config.yaml
activation: "tanh_gelu"
init_std_o: 0.0172
decay_fraction: 0.946
MLP neurons of a small language model. Each row is named by its layer, matrix (down: output weights) and neuron, and shows model dimensions 490-585. Each number is 128 + 24 x the weight over its row's rms, rounded and kept within 0 to 255.
A block is one neuron, or neurons of one layer that tend to fire together. After each block is what it responds to, as a language model described it from the Wikipedia text at the highest values.

L5.down77 [122 168 117 125 124 118 162 116 169 102  96 120 154 116 109 133 140 160 113 172 121 141 127 145 111 142 187 123 172 129 130 115 108  90 129 142 152 135 150 186 150  93  80 132 132  89 116 126 144 204 148  69 127  95 135 139 118 138 105 128 129 130 120 134 136  82 112  77 141 132 145 124 146 149 116 131 159 134 106 135 120 165 186 121 112 121 104  89 113 146  94 135 134 148 140 135]
L5.down1647 [104 145 143 110 140 108 153 140  88 112 111 115 145 153 162 146 127 145 126 117  75 118  67 125 108 121 157  73 115  94  76 116  76 126 176 177 107 131 122 110 141 137 110 122 120 171  99 125  81 151 165  80 152 129 116 110 139 108 130 142 122 129 145  92 100  94 114 113 120 179 142 148 123 169 105 106  68 139 147 125 125  95 167 154 129 151 135 112  99 103 126 128  91 153 125 148]
L5.down1711 [105 110 140 108 120 107 140 108 163 113 129 100 176 150 156  99 115 138 124 194 129 110 129 126 128  71 134 147 121 108 120 176  86  74 127 142 153 113 114 108 124  99  91 152 163 109 159 123 100 160 135 119 135 135  80 171  99 152 121 137 129 172 133 130 116 110 108 153 184 151 132 167 122 139 115 118 124 152 179 125 136 136 152 128 110 145 137 140 112  97 133 146  70 151 134 122]
L5.down1921 [149 134 144 123 137 112 129 122 144 154 159 115 148 104  88 133 136 113 157 145 132  95  92 126 129  98 124 139 129 119 138 150 153  93 109 121 126 112  86 130  65 139 126  80 156 135 114 123 146 134 176 174  89 144 116 144 162 109  98 135 125 147 139 115 119 133 147 124 118 122 138 103 136 135 118 109  88 125 153 154  96 157 175 103 142 159 124 139 132 114 127 121 121 165  96 118]
Proper-name final pieces

L9.down407 [147 112 117 185 153 139 153 119  99 172 111 131 118 130 147 121 117 128 161 131 140 129 157 126 170 158  88 132 144 131 110 168 118 103 147 149 131 117  74 157 131 132 142 138 132 103  92  92 151 111 125 153 130 143 122 130 101 169 140 138 114 131 115 113 139 133 130  93 124  94 156 103  92 154 140 166 166 111 101 129 135 107 130  80 114  83 161 119 152 100 113 173 155 162 124 117]
L9.down660 [151 148 109 121 125 139 147 154 126 157 160 138 104 129 140 154 162 159 155 126 108 102 158 143 120 115 142 113 173 128 167 102 136 102 149 138 119 127 100 111 106 134  96 152 151 115 162 144  96 118 105 114  95 117 128 132 139 121 138 137 102 122 132 119 125 133 129 109 103 125 135 133 123  83 131 129  99 114 138 113 181 100 128 186  88 139 121 137 142  92 154 146 167 109 126  77]
L9.down919 [165 136 111 109 121 108 139 141 127  92 144 126 136 115 147 111 153 124  94  97 104  84 165 118  71 115 134 119 106 116 123 174 137 149 123 153  91 113 110 131 134 119  73 179 128 153 128 114  98 124  88 139 142 146 138 157 115 135 118 132 137  90 155 120 127 131 107 124 112 121 170 150 160 134 131  81 127 118 120 179 108 115 123 147 134 114 156  97 176 108 108 100 157 121 121 150]
L9.down972 [121 119 122 136 127 123 139 111 135 185 140 139 152  98 106 150  91 108 106 150 107 120 139 126 157  88 125 121 100 152 173 142 138 107 113 129 134 145 114 123 139  80  93 129 127 172 144 151 130 134 112 146 129 152 133 107 141 112 145 123 181 176 124 118 161 109 164 113 156 111 122 140 144 118 140 150 157 142 135 131 144 132 102 159 159 154 128 157  84  80 174 130 105 128 118  95]
L9.down1069 [126 123  67 103 143 153 148 152 157 123 105 165 114 124 119  99 121  98 114 117 118 133 148  79 159 118 164 125 167 122 106  77  95 158 130  95 125 100 140 150  84 110 137 120 141  62 158 170 124 137  97  99 143 128 184 118 139 130 132 135 110 151 167 121 142 110 172 139 175 123 152 104 134  88  77 110 164 139 108 100  99 119 127 165 175 102 142 165 124 195 180 117 137 121  85 124]
L9.down1109 [ 97 153 123 163 152  92  87 165 139 180 104 113 143 133 153 155  93 105 134 185 101 120  91 127 167  89 128 138 153 168 144 125 155 122  78 114 106 182  92 111 157 152  99 139 132  78 146 100 138 102 136 128 111 171 106 122 126 169 145 118 164  98 138 127  98 133 110 137 155 130  86 128 131 163 144 113 146 103 115 100 115  89 142 143 148 149 122 145 137 153 108 129 140 134 103  67]
L9.down1123 [140 120 132 126 136 126 138 120  93 117 136 126 143 164 125 140 100 140 125 154 179 136 123 136 144 127 149 178 136  78 119 121 167 130 112 134 138 162  81 134 160 109 151 155  93 151 148 118 131 144  90 108 121 122 148 121 111 110 108 137  99 111 108 111 146 130 151 122 118 116 111 132 151 185 148 149 121 141 143 107 135 133 134 165 141 167  82 132 151 105 135 121 108 167 162  91]
L9.down1141 [125 187 128 125 122 101 119 105 110 135 121 201 132 132 146 107 118 108 135 110 144 102 144 111 134 139 118  98 133  74 163 130  89 106 137 143 131 135 103 115 120 165 116 146 129 184 103 121 116 107 112 126 135 127 165 130 113 129 142 129 174  93 109  95 139 145 144 107  91 150 112 133 141 133 143 116  96 103 126 163 169  86 117 138 126 158 145  90 136  97 121 110 131 131 137 131]
L9.down1153 [119 133 168 101  96 119 126 139 124 126 141  68 130 134 133 110 171 129 108 134 131 160 143  98 183 149 145  91 103 133 102 121 131 113 141 151  74 126 134 101 132 118 104 136 162  81  82 113 114 165 107 145 142  91 122 135 130 154 124 107 128 147 106 143  97 122 140 122 119 141 113 153 120 112 143 158 135 130 114 158 151 126 143  86  80 133 112 112 151 144 136 162  83  98 134 133]
L9.down1503 [149 167 125 128 134 114 139 162  99 163 184 191 122 137 143 132 105 184 157 153 112 114 129 131 130 127 126 102 117 117 124 120 142  78 181 128  72 121 115  87  96 150 152 156 113 113  97 132 104  99 141 114 105 115 121 140 129 103  97 167 109  80 135 109 115 118 151 161 145 118 146 168  85 133 113  94 158 126 103 159 114 122 138 135 173 158 158 143 134  86 151 119 129 115 109 132]
L9.down1657 [145 147  88 110 169 114 149 108 170 196 118 144 167 130 130 142 169  61 160 154 142 122 116 125  86 154 137 133 113 119 151 135 122 133 120 136 183  98 165 136 186 113 131 100  96 128 102 104 111 127 131 132 155 144 202 155 117  92 121 140  91 137 109 166 170 147 117 190 137 165 105  84 116 134 140 125 158 106 130 132 146 115 146 138 128 121  76 159 160  63 132 141 108 116 104 102]
L9.down1703 [141 175 123 126 141 109 130  87 132 115 158 168 170 114 130 187 128 107 144 128 158 102 104  88 137  99  98 139 138 132 143 160 124 123 110 110 112 138 134 135 143 136  92 143 124 149 140 125 108 122 139 145 111 124 104 162 121 111 140 139 100 117 152 160 139 117 170 109  94 135  98 183 160 121  94  85 130 137 121 151  92 116 127 151 168 156 137 108 133 115 134 162  85 145 154 150]
L9.down1785 [141 119 110 117  90 122 103 109  85 109 122 130  91 144 139 121 131 144 138 134  98 139 125 127 150 144 157 130 155 105 119 143 167 141 129 131 121  89  91  97 111 142 123 118 138 127 128 118 111 101 149 143 142 139 121 141 114 134 139  97 148  88 152  86 124  94 100 105 206 144 128 176 179 116  79 168 109  95 114 105 136 155 117  96  90 166 124  79 106 137 128 117 133 123  72 162]
L9.down1883 [ 69 110  92 122 168 142  98  96 117 155 176 159  99  85 109 145 111  78 179 110 148 142 113 122  95 107 118 126 146 163 150 145 131 118  90  96 129 136  71 112 152 137  92 115 128 129 123 121  99  95 131  94 128  91  77 145 109  91 141 144 134 113 133 125 130 111 163 120 134 152 115 140 136 129 126  81 133 120 168 150 122 133 123 181 150 158 135 110 122 135 171  98 139  71 145 121]
L9.down1891 [116 166 121 135 121 121 163 160 121 171 125 120 147  90 102 144 106 111  79 109 130 140 126 122 125 104 120 115 119 142 200 125 142 153 169 123 129 155 114 125 119 126 124 121 117 139 120 114  97 133 117  88 128 110 141 121 118 119 111 121 145 102  94  71 163  95 109 167 123 123 126 116 155 102 156 131 108 135 152 113 138 132  94 130 128 149  99 117 140 109  95 128  47 127 110 101]
L9.down2593 [138 133 104 121 167 119 102 159 134  80 113 150 169 147 135 122 117 159 112 101 112  90 127 129 151 150 159 149 118 123 138 124 117 175 161 149  77  58 154 148 115 114 134 106 125 133 131 128 106 153 154 134 104 117 170 167 145 121 137 126 127 116  96 166 135 151 152 152 159  98 121 158 109 127 159 128 144 189 138 127 104 150 163 140 153 121 161 150 151 154 127 134 123 120  89 157]
Technical-text next-term predictor

L9.down485 [156 105 128  92  85 161  68 116 146 117 108 125 157 154 137 175 146  98 124 124 115  72 156  99 106 143  54 110  71 122 120 100 138 130 117 116 159 137 153 129 137 138  74 138 171 130 104 112  92 137 172 113 155  93 126 138 150 128 131 133 104 115  96  88 126 110 167 142 115 126 147 155 106  86 160 138 124 163 141 169 138 136 129 148 142 109 125 185 107 127 147 102  90  97  64 136]
L9.down585 [ 86 116 170 137 129 161 116 130 111 132 154  84 145 116 153 150 109 178 120 114 153  72 153 118  88 101  90 115 208 114 150 132 137 177 179 140 138 132 133 140 139 127 135  85 146 119 145 140 118 134 106 116 115  59 107 113 139 115 106 166 130 167 158 121 132 127 126 140 150 165 120 134 158  97 149 109 104 156 149 116  88 139 123 141 140 115 119 129 125 107 160 122 115 124 155  83]
L9.down591 [132 164 123 118 138  77 163 127 131 113 155  99 131 154 132 126 136 163 106 101  99  63 161  99 127 149 146 121 149 135 150 158 159 159 148 123 105 127 150 117 133 165 165 104 140 113  85 137  98  77 121 121 123 104 141 143 173 155 109 120 107 151 149 145 125 145 125 173 115 150 119 104 106 157 130 173  94 144 155 160  97 117 121 147 107 108 134 129 183 133 119 153 118 102 126 100]
L9.down818 [124 170 108 124 131 135 170 130 143 140 151 129 148  98 114  98 130 151 152 127 167 140 172 138 104  98 119 119 107 155 117 119 137 122 134 138 118 104 127 125 127 113 116 153 100 148 106 100 118 110 144 159  97 138  98 156 146 112 126  95 125 127 146 148 150 105 136 162 120  95 130 165 149 141 141 148 157 119 129 167 154 120 123 127  94 140 119 119 141 116 120  98 151 130 112 159]
L9.down1020 [127 135 113 151 116 143 114 205 144 109 158 147 114  73 143 106 145 113 120  88 157 125 138 132 138 117 131 121 177 133 154 136  94 173 142 152  70 125 140 170 121 100 152 132 129 118 144 150 118 141 133 166  74 142 105 149  78 165 100 122 134  70 109 174 139 125 149 133  99 118 162 168 117 142  96 159 100 125 119 127 105 155 162 142 133 132 174 153 109 149  88 181 108  87 104 153]
L9.down1151 [122 127 156  80 133 120 115 142  94 123 111 123 114 157  98 147 114 177  88 128 126 114 126 101 137 173 133 103 115 122 122 156 124  75 164  94 131  92 113 170 130 128  87 119 169 136 134  93 149 128 151 131 139 100 131 118 131 179 139 107 163 101  73 153  85 189 189 124 109 165 113 152 116 119 143 152 181 138 141 100 156  97 181 147 116 128 119 118 129 108 109 120 110 118 138 152]
L9.down1177 [151 131  79 129 141 108 143 146 149 141 129 119 142  50 127  72 145 154 154 124 176 117 157 168 163 127 137  96 165  68 112 107 128 101 141  83 148 113 122 141 157 108  70  87 139 117  76 139  90 165 158 150 124 136 162 131 171 134 114 111 153 162 154  89 111 103  87 153 144 110 123 117 161 139 131 146 141 132 130 147 176 129 154 160  93 110  91 134 121 162 120 120 137 147 168 108]
L9.down1332 [117 140 148 139 128 107 102 106 158 142 139 141 141 164 173 119 100  92 113 112 114  96 145 121  85 149 154 149 137 135 119 145  93 136 150 139  93 141 109 121 139 103  98 112 173 146  96  98 135  87 154 114 122 142 133 102 125 149 156 141  93 102 124 177 167 131 132  81 107 133 137 150 160 114 151 137 141 140 125 141 156 111 120 111 126  89  89 150 136  73  92 120 136 189 149 131]
L9.down1521 [158 136  73 131 168 126 138 104 153 157 110 132 167 146 137 112 124 124 103 124 132 111 127 123 144 129 107 107 124 146 126 142 138 120 137  93 128  67 169  98 136 113 150 131 137 132 125 145 153 149 130 111 129 105 100 102 102 130  89 105 112 149 110 149 111  96  80  98 174 123 100 133 147  82 128 140 139 107 155 114 118 114 149 156 106 109 124  64 130 125 145 108 124 151 147  77]
L9.down1644 [ 54 147 164 152 101 131 137 155  99 159 140 112 129 129 119 101 152 148 172 121 162 128 103 108 174 129 129 128 102 137 108 161  80  87 144 119 137 125 120 170 154 158 110 111 158 119 131 162 141 100 109  71  92 130 150 107  65 112  87 133 115 116 125 111 140 145 172 106 140 143 120 151 131 121 100 114 153  97 142 169 145 143 135 151  46 133 100  95 121 128 114 100 111 105 113 120]
L9.down1834 [105 128  82 152 118 112 153 119  98  78 128 122 130 158  97 109  59  76 140 140 124 161 113 131 166 154 161 171 112 101  74 152 121 185 105  87 101 139 166 158 135 135 132 120 136 103 114 153 128  86  86 113 105 139 140 114 163 172  92  99 180 100 143 170 135 106 136 166 154 121 110 100 148 147  72 152 155  92 126 122 125 123 112 114  98 115 112  80  78 124 147  99 162 110 115 118]
L9.down1946 [135 147 118 121 178 155 169 126 162 108 130 132 120 124 146 162 142 128 147  95 112  95 110 102 124 150 124 131 128 130 181 127 116 151 132 116 130 103 174 146 154 155 101 138 135 105 135 107 161 113 130 122 130 143 137 127 130 116  64 147 136 158 123 177 154 151 156 115 147 122  66 118 122 161 129 105  95  99 117 147 101 154 136  99  72 153 105 164 127 138 134 122 148 156 133  96]
L9.down2043 [143 118  83 138 123  77 138 152 105 139 125 150 108 153 135  66  77 115 138  98 121  93 109 157 135 128 185 126 158  99 142 107 161  85 102  89 158 114 109 142 119 100 161 111  70 126  93 113 116 107 142 127 149 118  87 126 119 145 121  97 107 102 118 115 142 150 113 134 180 130 171 134 125 118  98 141 131 159 122 132 148 168 137 118 112 119 126 141 129 103 155 166 113  96 133  91]
L9.down2365 [146 133 134 101 125  93 154 151 121 164  98 157 164 127 131 141 165 156  99 139 102 132 106 121 116 111 131 113  92 103 172 129 142 133 170 111 141 116 129 157 131 155 122 118 116 126  77 160 110 133 123 118 142 131 123 131 126 153  86 132 153 139 100 140 104 142  95 138 130 112 128 126 125 151 148 145 116 125 138  92  90  92 123 132 127 118 127 111 189 116 118 123 127 125 143 127]
L9.down2393 [106 153 145 101 154 136 167  94 122 143  83 159 149 121 154 120 110 104 188 109 131 139 120 103  87  75 127 126 122  92 103 106 154 162 131 145 111 124 123 153 123 125 144 107 108 141 160 124 116 177 104 127 144  97 140 108 140 102 117 141 146  89 128  92 141 130 125 136 162  47 134 181 131  76 113  99 191 130 128 130 156 145 142 148 174 120 163 125 137 126  95 109 146 148 144 157]
L9.down2639 [150 131 106 111 160 155 133  70 122 126 116 132 137 114 151 102 142 142 109 111 110  97 144 163 131 127 123 125 103 139 155 118 115 106 110 129  96 134 139 120 119 158  99  90 155 133 148 113 133 181 158 121  96 138 131 116 143 122 135 161 141 106  98 163 122 110 148 119 162 120 102 168 163 105 123 118 129 148 131 196 144 177 126 115 114 158 140 115 146 137  76 128 112 109 124 112]
Before sports team names

L3.down1990 [118 137 144 125 107 111 139 102 106 147 160 146 118 107 122 126 182 136 109 134 135 158  77 118 131 114 144  99 105 114 136 100 102 159 170 142 103 166 152 113 114  96 103 124 121 140 138 126 103 110 131  78 139 115  80 116 143 127 115 122 133 174 151 129 135 118 121  95 123 168 164 128  86 124 167 102 125 141  74 116 114 114 157 133 152  59 131 134 114 106  94 122  96 126 118 113]
Final piece of split words

L9.down246 [143 187 150 145 132 103 155 133 125 163 110 104 126 154 109  81 115 154 141  62 138 120 123  70 110 147  97 103 129  89 125 143 138 132 105  88 125 124 111 149 110 120  98 138 163 148 131 195 112 122 119  89 154  96 100 120 133 136  79 152  66 146 151 139  82 111  99 105 119 144 156 146 110  96 127 150 113 125 136 138 127 125 106 102 111 142 107 121 103 111 129 114 134 144 118  82]
L9.down250 [121 154 147 182 133 147 130 101 132 130 139  78  89 131  88 119 144 120 138  91  93 122 170 101 109  95 128 126 125 122 159 110 158 125  85 162 156  91 137 147 146 112 138 127  98 119  87  93 140  92 150  64  94 121 135 154 110 100 152 140 125 148 123 105 121 130 138 128  94 168 118 146 109 121 116 149 112 116 132  81 153 109 101 168  88 165 110 110 145 115 140  97 109 133 171  90]
L9.down510 [ 75 128 116 147 119 109 156 141 163 105 167 150 158 128 131  83 175  92 130 103 145 114 141 134 115 147 139  98 115 152 126 124 115 122 138 150 108 149 154 139 123 161 106  82 121 147 133 117 138 100 170 128 125 136 135 125 152 110 136 108 114 111 133 129 107 137 138 103 139 116 132 124 130 117 115 116 194 132 122 126 140 139 103 131  86 195 198 117 157  95  80 104 155 130 134  72]
L9.down599 [136 124 148 123 151 138 158 114 161 153 138 108 116 127 122 132 160 148 156 104 138 115 145 102 133 133 112 124 135 139 127 153  67 134 144 148 140 121 112 141 132 116 202 132  80 111 171 113 127 103 143 115 174 100 121 113 129 119 123  86 120  88 152 147 115  99 152 114 102 129 100 149 110 134 138 123 171 123 174 116 119 102  94 128 121  87 101 169  66 123 106 134 129 124 140 152]
L9.down603 [122 133 146 154 117 117 150 168 152 113  79 106 133 164 118  65 116 139 132 135 108 127 113 143 181 110 136 142 118 108 109  90 100  92 179 139 129  72 117 113 148 193 107 153 125 166 164 116 149 105 146 150 122 100  77 149 163 135 122 115 110 167  78 132 141 137 162 113  98 110 135 148 130 136 101  91 130  95 115  97  78 112 138 155 108 118 102  97 129 127  87 150 130 111 105 126]
L9.down739 [139 131 101 126  90 104 132 126 103 109 117 126 112 103 125 155 120 111 138 137  80 168 150 175 144 119 131 174 126 151  76  98 109 126 117 164 142 145 119 111 132 133 134 125 107 126 161  60 153 115 105 125 133 137 133 141 136  80 187  95 195 117 120  76 164 110 110 176 133 139  99  89 166 119  93 121 137 127 122 164 174 109 134 114 140 100 105 134 122 154 101 143 146 146 138 170]
L9.down1027 [129 120 138 157 113 115 106  89  88 127 121 137  79 105 124  98 158 160 137 107 110 112 142 145 133 165 113  79 117 112 135 147 101 140 129 112 112 120 140 111 110 110 132 149 122  96 117 104  83 135 124 159 153 100 112 111 161 121 130 171 118 168 106 156 147 143 170 191 130  69 152 139 131 113 122 151 108 124 131 111 150 100 124 154 144  97  85 130 149 115 119  90 146 113 158 148]
L9.down1227 [ 82 164 126  96 119 115 162 168 115 122  96 130 136 135 126 142 138 142 178 172 119 139 120  97 120 104 133  89 169 123 162  96 115 151 142 177 120 132  99 136 129 132 105 195 170 110 130 161 139 141 123 117  89 115  91 140 134 154 161 162 149  79 105 116 131 134  85 138 118 121  98  86 134 150 143 101 170 122 154 163 165 102 139 128 132 133 121 178 110 112 121 129 135 133 107 123]
L9.down1409 [116 107 131 120 122 136 148 110 124 135 122  96 108  93 114 140 105 137 166  99 125 110 132 132  89 126 128 131 132 121 114  99 124 141 160 124 129 103 158 141 103 147 157 104 172 143 133 148 119 147 114 148 127 134 104 150  90 113  77 126 135 140 109 130 111 157 112 163 104 115 173 131 162  82 130 147 153 128 130 117 160 129 125 130 165 103  89 116 100 159 150  92 159  97 101 112]
L9.down1480 [114 131 125 158 124 100 112 130 145 169 113 117  90 160 115 111 156 131 131 103 107 104 104 109  99 114 109  89 117  95  96  83 107 119 126 168 109 138 124 151 130  89 123 118 128 174 122 130  79 106 150  73 150 129 130 105 141 136 112 124 101 128 137 144  92 105 119 113 135 137 151 111 106 125 125 155 149 138  96 134 106 124 131 120 137 143 140  92  95 114 149  73 126 119 122  99]
L9.down1490 [147 113 129 139 100 146 140 162 151 157 123  95 123 123 146  76 156 145  90 124 139  83 155 126 101 116 172 102 100  86 118 182 166 111 155 103 139 112 115 137 187 117 153 120 178 109 136 128 113  87 158  64 159 102 107 127 151 124 165 141 118 108 137  73 108 111 106 111 173 187 103 126 109 122 155 154 176 145  52 134 138  93  99  91 151 167 117  54 158 168 127  98 128 141 138 150]
L9.down1773 [109 157 128  89 131 134 150 163 161 153 139 105 117 182 126 107 127 148 112 115 144  63 143 144 123 107 132 147 111 110 169 149  98 122 144 130 150  97 165 153 113 152 127 105 129 164 161 119 120 122 135 154 155 121 148 102 131 165  90 102 118 155  93 185 121 130 141 128 145 152 120 164  90 104 133  99 117 133 155 162 100 160 134 110 160 149 112 125 143 146  87 135 103 159  93 111]
L9.down1888 [139 104 136 151 156 128 131 138 101 159 120 141 125  95  84 123 148 134 132  99 110 131 128 119 147 102 154 114 174 124 120 160 121 125 117 109 141 144 144  92 151 142 148 142 130 141 135 120 165 119 114  78  85 137 132 131 127 125  92 137 136 133 110 109 144 149 118 118 118 148 140 113 166 156  85  71 112 131 159 132 140 119 123 121 111 121 101 135 165 118 149 109 128 156 118 139]
L9.down1931 [135 126 122 152 131 136 109 130 131 154 131 131 136 152 131  91 149 174 128 103 121 118 119 126 110 135 124 143 134 175 122  97 129 104 131  92 107 109 151 137 101 137 119  73 118 155 124 118 134 167 115 101 128 160 149 130 173 111 197 146 134 135  85 122 162 125 168 116  97 133 123  96  93 149  94 135 101 117 142 106 124 148  92 167 134  91 165 182  84 134 140 106 165 106 117  74]
L9.down2258 [ 88 119 108 121  99 134 135 112 178 146 105  64 124 124 171 149 117 118 124  73  79 146 149 135 148 157 147 106 102 112 141  84 142 137 157 145 106 130 138 109 152  91 145 141 142 124  90 110 143 146 108 131  83  85 134 125 143 134 117 139 124 153 116 182 127 111 141 107 151 148 119 114 103 110 122  67 161 176 126  86 169  95  98 139 134 134 117 156 108  96 131 145 115  99 118 123]
L9.down2505 [141 118 103 161  94 137 124  89 175 173 112 115 113 117 134 127 126 160 133 134 100 163 116 165 114 158  89 163  93 135 141 122 132 127 123 161 124 129 125 122 155 138 133  94  85 142 129 158 127 127 131 148  86 133 148  96 144 159 109 118 132 139 148 121 108 124 124  88 127 113 140 150  96 155 136 169 124  92  85  80 110 105  99 137 133 133 146 132 128 101 124 102 166 132  58 110]
Repeated name completion

L5.down378 [163 135 157 130 125 117 134 153 146 118 136 153 129 143 150 128  96  92 134 117 115 142 105 105  87 118 131 138 157 115 165 138  76 127 131 124 152 122 127 113  96 123 126 162 102 102 116 160 137 157 109 161 139 141 142 155 159 101 120 117 102  95 147 130 140 121 112 101 144 104 134 149 167 107 104 143 182 108 148 135 140 117 174 151 122  68 141 133 130 140 128 165 147 154 150 103]
L5.down496 [156 146 163 124 134 111 136 134  89 171 113 149 107 144 123 128 109 114 106 129 143  92 129 115 131 145 143 118 134 129 123 142 130 142 139 123 130 124 113 135 127 117 149 121 161 142 114 139  97 106 187 190  97 107 131 105 112  52 134 115 103 152 165 188 105 125 150 154 140  94 143 118 146 110 142 117 124  96  85 138 138 105 139 163 122 155 153  86  91 119 119 156 168 139 134 112]
L5.down757 [133  61 155 118 179 182  98 138 103 110 140 144  94 103 120 150  98 111 107 136 169 116 108 132 158  99 112 123 104 139 126 113  86 149 139 133 134 102 118 146 131 141 123 125 122 148 127  86 135 154 150 126 162 122 133 150 137 129 103 121 106 140 140 150 140  86 152  84 116 143  99 162 114 104 128 172 168 151 129 131 150 111 116 141 182 149 140  95 151 163 102 142  95 168 149 153]
L5.down2408 [123 148 115 139 141 123 115 131 109 125 129 146 159 141 155 131  81 173 119 143 149 148 125 105 107 112 140 106 135 145 130 150 126 162 175 143 136 115 163 151 103 118 107 154 110 121 143 143 142 149 112 162 115 115 168 117 105  94 113 156  82 127  84 160 152 126 135 106 137 138  91 124 123 141 106 138 119 111 123 118 149  80 184 134 148 127 118 131 125 117 114 185 135 150 136 131]
Sports team name endings

L5.down386 [141 101 102 140 141 146 165 136 127 124 155  92  90 123 192 120 128 114 151 144 129 103 114 109 142 115  94 140 105 183 131 140 124  70 146  92 114 134 173 116 123 153 134 110 142 127  91 131 142 122 110 113 152 141 162 136 129 130 133 134 137 111 112  99 108 121  81  83 128 150 114 183 165 123  73 156 202 127 122 133 110 122 133 111 146 133 152  90 110 144 115 152 109 115 155 134]
L5.down601 [142 146 110 121 108 169  74 172 144 132 181 153 150 140 122 157  83 124 136 167 147 134 138 133 100 154 135 129 111 111 161 126 148 106 156 101 112 116 116 148  92  98  73 110 138 153 148 139 155 143  87 101  90 158 127 143 109 165 203 112 119 138  85  91 109 115 118  80 101 100  90 159 161 120  88  91 138 158 134 119 114 147  94 171 132 138 121 171 134 139 104 138 146 181  69 137]
L5.down1341 [116 104 124 131 128 104 110 114 138 210 168 105 131 120 163 130 104 139 114 115 155 103 163 141 141 109 131 162  84 123 117 151  55  99 173 163 100 125 147 138 111  98 139 130 113  70 124 145 137 115  88  57 142 152 118 164 144 119 132  97 145 144  91 136  68  85 149 106 113 154 122 128 177 108  77 113 134 123 178 154 162  75  83 147 147 154 151 100 124 118 140  89 122  82 113 156]
L5.down1672 [ 57 116 144 132 151 140 128 123 111 123 103 146 119 132 148 129 125 133 140 126 159 128 178 123 126 152 109 140 119  98 122 118 115 119 136 147  91 122 160 162 116 174 122 107 126 147 118 125 156 118 143 113 125 141 115 156 120 143  96 130  86 130 135 125 158 156 111 151 143 105  97 135 146 127 104 114  73 147 172 166 133 159 118 139 114 162 115  98 138  74 169 174 137 144  95 124]
Scientific Latin name pieces

L3.down2370 [ 97 104 128  96 125 161 111 173 132 137 121 154 131 122 106 129  85 108 101 101  89 126 147  75 149 133 122 149  98 171 133 125 120 130 153 123 144  86 120 152 143 138 120 162 104 127  95 131 127 145 114 132 162 108 118 119 103 124  92 106 129 163 148 123 135  97 162 115 147 138 133 142 149 133  72 123 161 144  96 160 139 144 117 157 122 104 118 132 118 120 141 163 143 170 151 117]
Sports text tokens

L3.down1076 [145 124  83 122 154 169 107 153 116 148 160 112 119 125 158 133 156 132 131 141 110 136 121 112 150 119  86 127 105 124 127 112 113 113 151 128 115  89 133 128 157 109 108 190 149  53 133 115  67  80 105 163 105 146 114 127 126 149 151 120 158 142 139  86 113 141 111 136 103  69  65 134 139 125  96 147 186 154 140 113 137 102 139 119 161 151 171  90 102 140 117 142 159  97 120 157]
Mid-word scientific fragments